{"vocab_size": 8192, "qk_norm": false, "attn_scale": 0.125, "final_lr_fraction": 0.02, "doc_mask": true}
MLP neurons of a small language model. Each row is named by its layer, matrix (gate and up: input weights) and neuron, and shows model dimensions 0-191. Each number is 128 + 32 x the weight over its row's rms, rounded and kept within 0 to 255. Numbers have three digits each. A neuron's up and down rows have the sign that makes its largest values positive.
A block is one neuron, or neurons of one layer that tend to fire together. After each block is what it responds to, as a language model described it from the Wikipedia text at the highest values.

L6.gate2:136148186130171128116145120135180137140133175117099107131136117146105073141105106121129174091123059132126160125152191051156123150097100073121125138136101132127166109048083097099136181174168115166076134133128144076112114172141067121124158138182092077150149124096115155126150128122115091131133117153114146136152031144117086114114208168154075059182118121120118198055118124154147065118180127144196159146109142126114082074111118144163159136105173114069122145124059124156099163122096096099147121116159117068145173147141103097106135146095144091129174148091116103106152115077119106159
L6.up2:130145177072106130118139152121135132076116109148131093117123160168079111169147153095155161108151097123155092142178161114128124139069161161111150188196055161147138110129124154103152144180169136159168155044089089121172122122111159158140122170154073122059142145110104206110172138127138104112179154149121072086101121097132063099097130093113110116156089130112132075169115141157128114078216185073166136094146157131176140114118125165148129126173101078143068087160147131167154130180125157097107108161188123083092106088096139094107156115122114114110144179156169122098101060119116140148
L6.gate17:114141131117137103095071161134148116160101123148096087124146125216087131154108107154063123115060069144138149131132108121109102152099150142153130125130078085117104174124149090093095129123141103146104150132117084081130118182134094145176137048087086136108063177100074128147119135151117132159136136105072157122129144147204122125158159138121095162165084145135109128157088094133122091096159140136083186148189168156129117103159097180114153179119126152133134096171121124087100125123202078118153161080214141083066171134097172129176113137096192111144104142107199131134171105057138171113
L6.up17:139126116043101108139166125202121130099115119121156084110122137122138110161129181128155154138092118130144090117178165131110143133087128166157096153124140133110032106134105152092127134114169140086118177133104094122103123135128112136182068138127109090144154142102167141192117094082108075133168181116132128091169114127134061069133131131131119108117098170100123195140204146149148115101161097125102131104106144217181173066092082131140132134085102111123081158066062113111144107144161092144142138201124072094096119130070081072135126122107103101118191158104169085159091069141120164123
L6.gate159:159142103101119129119034122095172146121125107113097143079140094091092144107125125157190134117126134129137160141156161137138197103112151181171126125100193194114157129119124111124191102093188120153074144103154142165161049131111115114166060170057151116147110082158151164141108226172145144116089135182131211141120129106136133087077197121148157100153143162134187163096173123135155158119152127160178122132085176125149129123093091158175179142090178131119097158111113119159141149094133112132124164133140159149165160134172171161124146108144110111130127134074120074108069080132102152131
L6.up159:155203155130108134033074134048153104097143119109133112055157139070132123111111136190158056090082104143103182190154134132116142071140109118124143164119135161111152125095144143124174096156137072128109153144165117068146140144098085150176061136104155150136063101122141106149166125146193148108063122169118170154055119129132098131123158107116136131162168133111166113110151161190133142078117191185182111128129107138181052120158137177150127161111163122133112084110169098137123159133132126113141146128093142190139122132151137132106154118136177123090139156094124102107110164162158191090
L6.gate256:193144091155117126117064112138158087114114172123173138108097118181106149097162152111133119101126085123081172120135154112166138114127110104137135153117072131124126097169117051158082067172148125195115122134194122162120140123144158113121154154117158135084111155114159160136126159137153119151072127156133147034085062145101158108097121117106041123222115135088091122120174107107128152149149175175143136086160132156141115166145116179120124163116112150113135126115108131220162203070044152120146148121141191130124165143161121192130166134123138079099127129104073116143146115149116119064
L6.up256:145113147128117129122110184083124103123092101163120068129132111088087091098068104141181198143113108158092126149100106113165081135137141182124186167100091142128116108095138112161145189133150127152170101200115066107119152106079166130176135150121086155100127112108199099151093129080169157153109122147134050135151090141069095120080161155104127131196125175150146132177155133055135145143151102099151150142129172183095156097139103111158150126163114128146152142157131172130099090058174132121163202059097077123106121200106137157137158146098199098114129134081155113092121101110134127098
L6.gate266:107175179099144108154119114123185156140128178188081169069151174081078158079143137086142128124114077115124152117146148104140148142102123152173160089148158086161118176110161101054165162134124108182127113135099117100140105160158096128178136150149075100129077151067096141155164112099131118083153115111146123118039122098118121213104168135161118121127104177116169089098138124116169082078111116151202089109177167111140127088142139134132202183163120077137113132105086124147168103143161143112099170168091128134172126139111171172078146086108135166130137196121119158092112092155098156175
L6.up266:197178138143139118153127062125101115116163194173103109174131065129111136164082103147127150093108109191079162144189158115105066104111066134180186142088156161104120168130157062099188149135162136135147139173093133159169120139078120223152110128124115153178159103165081148145106165148124125105176068117125151104140086119116075125130136110143112171174105123167128123131141124130166119095111132132125151146160119151079123101122150099116083144105074143107094100108055147162126128115096129143146138182139183093134180148102169190105150167111146045146086157119121123101145074089132078126
L6.gate328:134135112142165116140123134071155143112075119115077117135147094182087097121106108106136108136123158197128165111125148111156148100098142134143128122189118150147127098180135085161180129139226116118128161115129143163158090123144109103139186144138098123069103115081114183094146136166097117151144079117174140142103153126127072139099138156164099165135173152154155084132101109169160093043137156126143116166109109079132125128203147120082152095108085209110048154135114176128128156188134156155076157154154212076144071139179146176118157127131157128146198093174077115157145119127112082113
L6.up328:105130084110097117107155168137148104162175151161106142087139156162110140121058136117092108119085119142189146126161133152149155166176151160142104130097093157152188156140088120053086137173134123120117121096124113097151091146147138127140048055175158152107148099096063113118094087086098134120094189092092135173126157095149093138143185116076111112141129143166121065140093095114103091106130137141188115188150115088114150130181115151146135135120176081117119100141151135187117161067073127094140209112096100164122140155141166112187119136114198088128174118141109096149123141027131158163
L6.gate369:125113096089129121158097158111141147098108172133083139107100156150150154064188087106143111067113089100158128159051139131130174127053151123175109115143111098129089101135171090153119142191125144161093112089156113127127119065171097129148081162145095106118138187133126128110139195100168127122126096157121104110088104197059108172083133167150129094187188117125154066126084115141149079126155125168168087117162161135102088139130147140103147158139184096163134149125105158165106071139088055145155096148145067115122084127150159071096110098107136113131071137087154155146126137185084203136
L6.up369:063110157104115187140156125184129141143187122132092151093146149153111200146117095128167137119163033154212153137164125139086142105118111076159136115180114130131095114119158110131115134125115161129163096118125142121149155124175110111106119156117133083183146152116098143056178159122126183050150134120076077115120134145123136204139123121114168070113152112121113089083138113115198139138081100162117164173168140160140117096163167146096077157151080138146163096084116140149135050095116066075168098164100076155094197109123084090115116126104120114138080147130165182079106157138128137119
L6.gate423:154205178080159141150125078135110158166126208193136180119161120138167154145205133054121123129154093145146144152157154127142162110054146124077129134115110135137124172175127128095077128123122114140108149162157142161095151174127135111163090122112150157109094094158148134144143128133154155135128115111165097124122121139154060130099171121107101164090161188112127149124141099107157122128114140148113164172206141117115132072141085114124141150177121076101125117085106132188163162191128114139163090149117097088166179136197105055163125185076174170096073071104112116128145084137162180184
L6.up423:190121100146165115108075141110157109159155136220149157098103123175130141156081124159142183136110071095137101146188154140180095102093182126103105110136126137147116119092057130158107166172125102155127150131184119136139100095132051108168097120112083142095112164102109125097129123141164098195140149169052104132125136131099097112113167124108071132088134175126065165149075110143172120135119095080100115093138150158110114165122131151086179097146178114159122125139112097098144116084163155072137116138172160175154210105170120176057170160162164141103123138181097080106115151118135163182
Description: Relative pronouns (which, who, that) and other subject words like It, team, later, right before the main verb, mainly in encyclopedic descriptions.

L2.gate56:128124092135069197111122089126126159216098104168127128170109094106116094169158118155113151085170156115109114216105152135102152058102136134168099106112100157120166153135094144118080110154105122120127153140106026104104151163177122065132130129186173146102076143113101134113134165161126151125136114117132135122158061128182079157148115132077124140097092163111158112172088140184160110091186121150088156081129081131162164144152097129119093171099133172140133135094114160145102057131125169087060118120143121090115124136120138124137128134209113103165069092156137096126077108128077085068
L2.up56:121134081124081176134157126121132133123089133122168139094193098135172116085118085149133153157097118092127126075153116179131126134109162161131185115132113094168147103168160115130131155168131124123074122147120132135195139209099129156074129111149149159136136169129137125148132135132111076097137150141116166131102093159120123156088095142153086053116115139226194140175126116135153081112144073127129056112100147157097145102190124143114147114202046161142144215114113189103134083127100119086080092097139154128094113147098124054145150107160165126135112157070174127142076062168151171139
L2.gate370:141075179136131097151125160128196108158101200130148099162179121190165159098176202099090134141125151133139135105095128162158150122135110171113059114093158148156116149142167127113126149128083113111098132108095102147138102148196141086157117090138144137141161133150101097096109113121117222165137164124125092085085078179170076121177126108152126158093124184140104088144133117122123076122161113055101136178105121142126118199153129103098051134140129121113155147122107146115210139086128105158045107161171064122132098174096125109134133135134162083110078097145128099162150168062134154165
L2.up370:108140170150097116163131160094108195076085110160146126150071182078149109117123186142151156117063153100113131125132104180092125102109054171089081160136110122140179147131132140158145130134162122104124166104112098181117142183077077095097097135124151160160164130121155140106067143180133115089169142113135159152117136102127116178114130121145132145133146130152124141147070155160120139157167106163083069123126094142124171027139030214105115165090139118161104141127165141064131088158093114183090166086139146092117094079115180136086120167126097148131098075151141141150083129081107155143
L2.gate385:098114108129156083155111143124134164066104124151139148160167107169110156062145209141109161109132171182052131136115117113067067134117121147148052105089113096159130112161160108147104152137085094143112118131129023184105101131141096117173148129174103067124107082111104154092109148141055127142114123146102138077042082150154088120117153173118127115065112135174118150152106117075111161122132128108127126145087078096188155150110063095136072185149159154091106105096136106122197128126165155156078150154124130109086064115104117141145148161129108125128147199146136129124132164100133145098
L2.up385:179124111161079160172157194127081132084094134155064113137142159189147077170147130144075108129100141083130146130070078098132115079167105114151138134140100156147160111129152162170080163188155102120139210135153130115098158113072107139166128148170151148166075171119153102113121180185079166121137092169139148150125119123149121142134088199149063161138151104127123092162123110129051101084135106099079115141139118186116180158202120110062129163142133162134109136078101184097177142098065137130095078130135136106153166084111105096123122131112185127149146115125104102132148148110151161189
L2.gate390:118180115125185136152112136169076164115110152133145086160185079099116091090121104140157165119142172145097152104108163133157110125124124109114109118103123091213093103147164148107131137160088096123090165134049121113167106146106115136173077134173149102175060109199123098155118109181113157152136162159172146145086136181169090142071104228128138063070179121164129103162128132123136131136155111149100092116080096139116153134114062128117112177142201133201159101119087138088154125136137117157126097126101123108087104080127212092114164157124134095135099134131165094104129091107168164169
L2.up390:109163105125119104154107179086109093092097100123110145075145143132153059206107093128103097167135113150115185104142125116071157134191052163163077234125160121128128116125156148115110132129158110148087189111121130119151141146103141102150158094170113170154165150091135067078102173143113173099122100151110164144114188139132090156199143144148140150119105129144154123175090114124142182166148086136086112145134114170140165123129143151090092138179104153148109127073101212132193189130101104095130100108100114041128081086117149167111109143159099079116112126071101113163098136172129118128
L2.gate399:139074200131154165115089137082154128090167107139086124096111083145143176082059164122147090165095167089107131115098116148104098123160149133126105205086144114136077104153112097141173112121090150127128113062172071140122105162089141120105108086038100134146130068102122129101159119148098144105138088174133127124134095125107078172072137147094088168155110170209142118134090170149134097067121137132195128146156083061099138118117156128139129138134114118082158140136071199113122056143105168141179127147153126121105061146173090112167092121142094074172120100160156140133130150115116097090
L2.up399:155130050146144080058152181137139095139167143087163079153088112132140132126133074110131192135084115128087129096147176162149163135122149180080080111136132125116143116112214202152163169161145025083122126123128101113143110132141120164103120118128164170167122169138109135101107092108169124127154166120119112116112150150070102104159135117136084162076166156107174156132209146102100121100157131189109176152140146115062117087159169147115070146119143096122164072163117123144155162090119115200154131166118134133174177122131156128133108191074102095145169102128120152106085176121123128175
L2.gate415:106127133215120141127102181107105136140110150144192145174172212097128122099120165115161170135139139147144104172132099151134105105112151120186072115130148117111135138171125135132198151078161098142102084155103110128138142167105187072181148117114127094140113103155164080101120117103135168101138137171129128089096099187122117131107212185156115112129207132141124168146143103097078106116146119135081088187102121089162163156138143141154152161107164116114117154098089154090195147117087141161136168126144076058105084125173104094142139139160113091119134176054174076129073101149059125159
L2.up415:138112112095127108070139132146054188150113127141093137119109114187166090132160180167162134067147095102134082164140174187132118136111140121124109110117122105125123125099177117090169101124129117140139117125100111141116126170083182163151178098164086093187171177131129162065134135186110125090163138130147123122156119139192160131114108098166133069138134133151121130133115154143085085155101094082109092101125091162175148078171179115095041104093109121105069122122101130170186103127124144204134222107176113108098113079093041136155102098151108151178139137108185135159131119084107127121
L2.gate429:108132104133101127111111133194180126182116145103140069139102130099128138124142110109165120124132151141179098133155186165110182164099173109075135082175121096171129087103090227132122105155077100153083129156114137107106111138146108166161149144093118191163148107177138166126106131157134087138168142084129085083092087120117067119137106116193135117108077106155042144186151135132135143136167087123111179121089095088103147094119124126062119117160145094142136175139129198137184118117140134111164158109128060181076104137164125089141091086108093188136078108101166125212147128105099117124
L2.up429:132115150172069155135172125135128106155117128129143163159045112106147122172129138163176080097125139150144128107179133136106148109089112133099158138152113112116141131054111163116131087097113091135154163108100168109071199164141112158068141159124152194109146084146130161132094092168139129088155152119100075095092103092141117130147107160135107065118121094127086116152087098093199135182135108090111165092176113120094106089133138083096079157122140087132109172151154195059163129111112157061151078181123084138069184168148165067166084117198107136139099078123166139180144106120131142133
L2.gate468:144136154113139137047183162130134170100044133157130115163126179106155156109141142129165177151110147160133134116094101179163137073125078170111153163151126125141163127220140119151151114160123098056170179059096138110131157134133141144112158130112113106161179094127154156118123125181096169142049091169118099126065148146150144149128080145137085059113165119091125070187144124148149043114149128115113131152115125165151167106158079134068133151092193136089104142138105146079120120098094114114141127135053124148121109083153140065086108141109121099103182090145085144144097105085105168112
L2.up468:137109144078152110109097153087131162113118155117159068081145092117121115137169134119075095101111144117103106180154151139094091127123118148113097097089145125103135074122110143132106122150053119092105156143101101098148109129091174160150103124122175107141104096167167134101085160123104136095133116130111077060122092197073086160120093187148114114059132117123117070187205127123163143131157146082154124162143096157112152152027146164117119117121129109119143169140102108177146083158170065138115077137130087190098070132162127111085086110146129254092155117110128084142150140111115163168
Description: Words that open a time phrase or clause, such as During, when, after, until, before, and the comma between a date's day and year.

L6.gate56:147146096216131095142081109071146087150070129145095165185152139096175175137142198094131176120120135140104092117115111113151199120109150120096083112117174137172120137119107123147166058082069118094156108111107088123184118081197105122145135116083088116126168152118151135150214114124124121094116084110166126117072161169173075122118121082163142136097150187162158189110106096122184132090134061162139113137129133114124086156140116107125166133165150108168071120140147162096157116114085158136105125085202172166156166122144127119123170048092113166130136170179120103110129113127130137112
L6.up56:179157089143064153099135136137094099140143120113105181110076154083108100107095078144089133096145110078090105124112105142152093150121084186145144078058083131121142159139136151116167126177104111149082130148099203174088140113108122073117088111157140163156130067139171145184125126143083090147129132166125161098113122093163118164101123117160118159130145111143108123126076129106140148167152147120109107129123145182128163167138118109140137194136096160115146102123179150118086137176088143168106185132165111109078118188095064181231160055105054133088095099177158117150166094111128088096
L6.gate168:080147120141064109124075182139174154165121145161142086127062115143161164094172164102121133118103120085147137199107129162186195156149169123105064079121117125165080140176161175157138107176108078097145073132110090103154084143059092133098109100116122085159144127108062142160170119133141205137162143108157148129140121205168133086126149127161129165107145141141163131109110083144159107081095063159122143123097102096143163167128084172151131120098153081130149176139116185128115094141130107092149190126118092081146155181176138169121123106169185098156119088126095091130090095103128141109
L6.up168:095121137153115189127149047101128119151134078170128171164082185108111189129155178129111147137134120087080101131104116122138161123194140132119135119040144115146077165084118111077151067096144113171131105102124142135123148161167107179101115092143121179189155127084106155091139138179133115113156147158153083110123111135126150179157104131142183120117162111167182153157141115101156087121163081151088128110170128097117099159194114085114066172151115111137156159043093106187136126059111131119101144139089132157094115132160082078108099131162074171161174142149143163194068116163134118133
L6.gate232:160117091098119129082121212207150151109148141137152131146114077137169111187144140121164180136112112070077068138146141078147199135101117150135117078141091128183102075139127138098185096142129102186076139074086067133158109123147143115123135103042108165161181127102097155114169109227124123142155121130146133066128156160175131146117104123133141122142139140149054158105152126147194127122173127108167130136110167106095135178107088088147088130120113063139166156161081140141159140092151117117126093114129186149088206157153130138074132104155099142128153166115149122159118156083105119119
L6.up232:175139129178142107128129143109157146119145159134137092122134110180149178143164157102191149127173107110147121115088135089125144128104122164165147134129123112125126120201138117148099156090126114166098120129138095124104115160112136081159130127095143093152106137123107177091180074194155145122142110114111104062170138160102155106100123145145093175123204123114121165068076120116114107115134073120143118073092142072129187060160147127147081116051126129186037155172156151142206083161082121184111139108083054123151136185130117147114078162160117093113187136144186105149056157082121143139
L6.gate235:141136135147133145079116150146180174132160100089110089178126118085182079103163109103116122151059151082149102163144140116190125092111121183118152129083168153137115162157093132129174105088071138058077162107140130177118124125143115151148070176106184133136104133140136182110154118157121150142095089101146142153103136106121081085143182167163113158119142162211167133107108086141133170123097060134110095132127134085103140158194124125120172151080078115156126145162058153195146127126119132131102079091199126095129065217103151110134140123105178109064151080123111133141105098120099087116
L6.up235:145141109159082192118135177143148127135157110125167147123149161112143189156127134199103132156126168174119125187115138131183172100182168092083119154123124126117130171182165090145130085102102169136118127096062051146186135128139172051118126143104123166148122089157116144151184078184096129113156137104092112093073136171166146134082098111107113148177173133119135147132009158135112117133120120177162144131052097083146118132139074136092117137115088148135150059064164144123120155136114117133135137150133119109121115113179099144133093161141129180125129091130070178128133120176134053163
L6.gate248:087088147098142167107170103156138093100046136179184107088142151141183151093153181094114163142101112137110089111150161120169223118078119101143110142160121128171165122102152103091167090083051132160066130131086139155145113101137119115118098115102188126107109146099129123101146164145144096132069133125181159097127126094129198102085113113126175128182126192096138182114151151090103147167132141107144093184112110089170178138107107140139100108119131113093169173111155144152204154105102114083119136099186116141139185088187134115135103121140109125113127084101198165160057114146125162165
L6.up248:095061095081153150142154174123164059145109130123113112163155152082173122106178155157144144140103098118105088082078133113121165101107112116153104120194189115153183143111135193136156086159076105143149138092181128138152157144126088093099143109097119153150120092114048115092058040158124171112100103136115192101120143125132172127132158107079172126115143104137086110131166120145136125158141158123122170102158159103117071134187113124165090122126155125121092110147132151114185137122164139146094105084088146170119133126179185132101113109080167066117216141108070164145077157099127135200
L6.gate492:121121159092128163102122143163144063141113136147150115142140110148202196166128121133130121112131181117109144090097126159161122087171145180059116107154131125199146147153144143151168085161106170113153182145159152172117094152134113167081106169125162153154130085097077232151088175177128110149176137103147106039161125117164142114146157131147147142131119124109106165156189119133139110138141120136137185077142064118118076106094097162148184103144120090142163087047098161174188048155169122172156106092129088125082101147115109134171149136125098118163104141104133065132114108132102116155
L6.up492:149164139139116123191140099090154119136127175119128120110135119178132142097146189101152156095114082127142152118117167125114114119100180074057106189111048102139058076184174148173110181142139154088077126156174088114155154181152140135075122204157171104088102185119094110184102118137116155120154166119093175127089153139080135168100113065166135141074074099132170093140095156081149094137093073139169091141146152093151105100148085146124161103139192122105152116140194121078116104129147143122150110085175110147139114186103179161139124120115129107141132097147065103124109119172157120139
L6.gate498:152146109146082136120103134108168121151097152182170113161212158138171172147112151122106172147099128080129135093119127140124134090140131103141117153094206188124103188110165123105120172088054169065123143151062122150124138119163165141102126133111099196185171093172108155159165160180147098136135081109225132059066111147120142088127155121115100138147169123182159148141140094190067144145135123141108145128113164136119106116137067133124108120112094155151143179123169138141105136149080167142098117095130122122156144185102152093186205138131121163084145051092140103112098104100114154103
L6.up498:150113140116135149143185092141128140089121043117151119107134158111113118079113122112110132177140121144156080183181166085162084147097128129151138088146120160158158115124139170134173114073102106100110155145125094190132124146156039076114093176084114105070184087130124056128100113118125128165127151156120197112098159090124165080164104128067074143119128112181136164094102120183108104138158127173082093076159153049141126129174115114106114159113149179203126111122077156160087108137172165120134123091122142103092161142172159102122109089119090090142151086084166077093189126124137164119
L6.gate502:100144160165165058174138095060129103096169184096121079116176082120105132157087122146130198133133151132150090133137163109129130186108104106117166132143170081194068107131097123117176125116152158089086123074143066096136160165138151072122134087074141130126088126091087133153100111127096107130139161138080163107126063135152102127152170101165167138131113193207107084118099119161156116113092179182185156156174146101103116156158136082085099150126083107110123123097119205151156076216128112108061084153121099102124128133110120126167178134106093141126157106125154125155113126122143106154
L6.up502:161136106105138072117135099160085106152094165133145080133174116164102134103131125132135087105093083121118175148073151146118149189149088104118117110170145112202112129091093124158188128126114113193153129139100134108146105088192058079170088161071087103183127134144166109118083118119124204063133105086082129159133082167129137104136158140088162085086170081149131078156158134129116103129143078093081118103147103077165188093151111113101169178125168149135074202105101161151141122169132125099128098133105083146069162191139116171121156099164157119114138083128123126187112179107145119148
Description: Prepositions and connectives that open an adverbial phrase, often sentence-initially before "the"/"this": Despite, After, Upon, Following, during, before, due to.

L7.gate24:111204077138145105109128123202129100153124151148103097083092122192094133117131126053174157083130033134145160097139122133139135149150184142155142149129132097162136150103149150130155141138163123144122121130108097088114102106147224132127092073182095124129140122129127140146033101168106141174096148110131167075128116165111175145115119129167107085135121128150117055119129089129162163152188134139192174127139129148140161170141161166120153103196114148110082131068125126151171136154139188120125117131118080128091183154161124146147192134111135076189199165119135116119146149062092089097
L7.up24:124127109208112159149079115132139127135121128132138165158203130111130147111116149209135091113158140198166082148091124135107119149168146105146129118075148164158111074108169161111116172109104138136136136176109148112108122065150141153058172164104066123098155081076146139099166150088080121097094130158080131159095050100096110132066103128137157115166138151089113110088109112066161167084111160169169127128126084119073147156153063106139154128131147101118140091091146184152142071148135150123091134171096121108120113098089110144130176190191120147148151155128091073039174126113156141155
Description: Relative pronouns (that, which, who) and sentence-initial It that open a clause whose verb follows, e.g. a society that flourished; also scattered mid-word name fragments.

L2.gate58:102077085114153120123087168139101132112162169113141192179105178131174096149100160127107203125133107085094136116140101101140135131098113139169100122138103168181132090201164119180117158171150102118130121088121099171145130172138149186163156132143111147142133099131130178064099193107106156120131104118117127133148141145115138125139109164151097060108157147109130202066168191121103078171157166134172127129190157102126128184157136140131189124090203134128064131126112129112115085160182110209104135146137126067087176118151089136088157068128120119077110143132185129164140083157099087110
L2.up58:193118210122116113127145135173133085144143143112171124146182091156077147153179135143159107087134110086110134087156116111153056101141149168212129106141130146079186159069144158121095099152120121163111106128159146110084192189152107139123121131098149059187073138153132147129096096169139069103133195145122082126133090148151179063152139106134136137131072090129098071126088137124111091160207163114127126170156079170172168141117145094114130164098113035111112147120147150120102127164159115129089142115154095154128131154104137142142122111167087096109121115082091102171136076171125086149
L2.gate131:107166177104138098120108100130115143157153136144134153144148107137091160103147160186109161150099144145161070099106185164139076102156163083179174125111172163166102083096173115171130113129141209156094088141150110149151161194111074121163092116079154151187126071122179125139185077161150082182136149163087126089157079103100126102086126167098123085083157151120107174109141138163162117143155153154136062090118149103119120149099111112106137104151174145139154170178073129129127169159161107105137108133094160093140116083094057083113143148060128120158107143188170058144170090114112147128
L2.up131:166135103131103144144144120069083167096075147169088172123107163174118155155140107086173132127134120095151109127111135075148116153095133062209116159134139125111147122124110152134189156143126113147122105112148148132135129156114152138149071151124106114181115148143109168142129138165173176131203169120134114131137165130134070121096157055178123121171121146166104078117146177159091132125176097093147085175158125149173118103150082086093201062169118078131083095061089153136142086165132170141123119126128161092133148144119086118149116080162111140139110080105175141199046042104139073143
L2.gate157:120169089078164082118136158133157124103106211146118115126184063171141110062167153146105148160140117117070162159132153078119164117153175114173105108124128122142171110170093061131084096208080137143091195088093140176108135109107147110117173176120156101159145136081112111128175116113086095086112121174145186102140115158141153115089183123108136157189134131172113134075100111121163077127112072115157093152150096186125110128108099092115136127123180161173113141148132164113134125117148141077135100161133151081149122119106217149057114105113103098166183131104134099148091154202113132116
L2.up157:114112122067183111145121116130122176164160145120151114147150122177049098172111095117173146157132104138092170124208151096107103085059153128122140118104113160080171126103092123162098102211143084147095116082136098178146140111144141066135163096127151088148152080097157186140073143087129195096103138106118121144135130138127108068112089113117203128137120116125096154128127150131160174117077201107197137161136092172073090138132133089133138073146134141117073132148092140119097135107167126092176164198140161133066208127119158100113128092149144110134158076093118111134176150151127156146
L2.gate288:170169139098124087174129093118096122103076195132156152197123174140149146107090198079064124163076133069074155127170105151118192126109129162103158145101117134161132158168144155203108120085167142113092106113142132118108142148133082073098156122102130125057085107142096210110121164095097140166150132100121134071088141084134125085117168128185129112145092150116095189160118129095137079169138148106135101143137112131126087128147091110141172157110111114128101170239131120136130114197120073102168147137102164152092172196146107174133105108090153158119132096095123145147127100096164128115
L2.up288:142160109105104191129134099150137145118097206082138131130108148152158169108131096190136154140146143133126089132093114121159111106159110161160148144131096190047135096096192088160129120146145179089123159095157146094079167118173121142123142150141140099139155167100118114115130169163138111113103170145142182069082145100204100182139092078144176158159111196155166111169150139068115129184158135091140119137163119164180129135187075134140135136080077112106153104181122123064117117142168082089165121155103105076168137124160221135124108146131121103109166118118117183139123035143147135109
L2.gate315:132147131111099222127153137172193130132120122146136111112142098112124142132110086117138139177136089116092126160149113068103135140123116108142072074122126160174170067127118143128139144113195135120107151129201079111116135158133139150135112116073120144119186114083047093092147115124121157135109142088106173140074150180196074155146125163139147151155119157097133163046130111095159112139143063146198123180185102157126090095168122138100106161135108180112181113149087120112185216113128156106078188161151143162123135150061144110131152103193126116161180164140158163126084140139141106145
L2.up315:080187101139174155087142214176086155118141143157187115123126128105127116121165160123140153131140117177159091138181137128141152097102144065096140089164107095177143041094161173127129133089091101156094164149137169145162109149137098178143116113096125175134162129124103179141137141118138105067099149144111147092072125176133115149072155154132167131184125149131159148093158180130139144133143126147123174114097136152106097119143081057079177148161146083113177119227074106118110128052138106082101160095114064097111185130125154180122175134111124091168124151107171067111117105139145134146
L2.gate357:183135139059098178070137163085086081127095170145146204112191103085110193091139108121157173142143142120118179109121121143144165070141111160142113136119115133152108091129136140175144116144171119167123095166107119189110112146137062156130103089084102135146190067133114135148140096101129149088091188109128151080161081180111099117089177152154130180135148186179150134090162167092183053127119117157142123155107113155111142144083080135188133131107142169169140109152073149121123108153177163053114127173090149156104146170084086134155159071158135106145143163125127103076101123121140121144
L2.up357:074136129128100087135156105159164150118109178150138121194140091086088096147141134149177141134116091064116066113088138147138118119116142152133123103116163186135161175144131081153168137117104125092098151073191140097133098146085076123084131143076138166117114144105119178085061111073170138114162130065231124131132158101114111104110116082151119088153119150172120083129182132118140103119139161137153148154132147147148136111139102157154150087144124133141104135161091109159142157167198173029243120096156147137087118118086156170108171100088120106167114066098129168138137156160117093133
L2.gate412:094119150110167167138105179167174127155163175132109069133117092119084081096082147150143184096119139142109172118177130062116183144093141149141109072113187065105167147109136106108158137167186131143120170080119154140096086207134131163097109133134084171135244111050172162123118099103108151142087122147158111160093087118143137179158113124131079110171115079161156114147094128127174100129129097180121117179190130135140099086184092098140120141142070122107114141124097144150111162132147122096172133178142136100066124149142121123080114115133093127187160127135135157139068087158104148156
L2.up412:142106153052180104124162141170144143137203168061119129072073194129105156141136157169119157095108134122102101142181125118095203146107169084026131085103155172168100179115091167166147125147176134120138145110118137107113134117094094140143141151127144104123120156145113189162136166121135109086184164110090129175120116112118121122145132148171109093144122111154100113073109116065139129158209156137185137119137139103091107135125107095167206079157214060109134111163113143141136113207138061155138150080104108132128132095103125123123146113119116193143083145112134134093101128153121093132
L2.gate507:104129112139139146102088158091130159123087151170118122126090126130081175146138139138111099133150159128111134146148143113095086128075145183170093176165164140066164114153157116174140117156133095116129158200144111169132098118083105141094166140123103124107157142073174122104053129142106102112148067135195146083123156085114145037115157066061058126195139087123119158104124120116190111048147117134162096192127096103147111069114177115138103116164094131112101218141061152164135151098134108093116125144106161162074143158151149148156147138112183132150164128118123088200141106130127166134
L2.up507:123133100117223106137146157122091171135082184118078161141159102115119154086147070169150123188136137102112160121135086133099083128127101094147091114134200152111121127120162077166198097173113118090188100192158145123098160145145109204129106154154094154161118112094091160137115050123188062090179124096123111168131154091126097062112154155124113166104103105091114133062148101148188110086140067133175174152109066134096110124116150088089131166117078170100110143091164086150170108148133135147104150127140156163102133125179113096112102128120131149170120177125129133132106175118166121168
Description: Relative pronouns such as which, who, that, whom that begin a clause after a noun or comma, and sometimes sentence-initial They.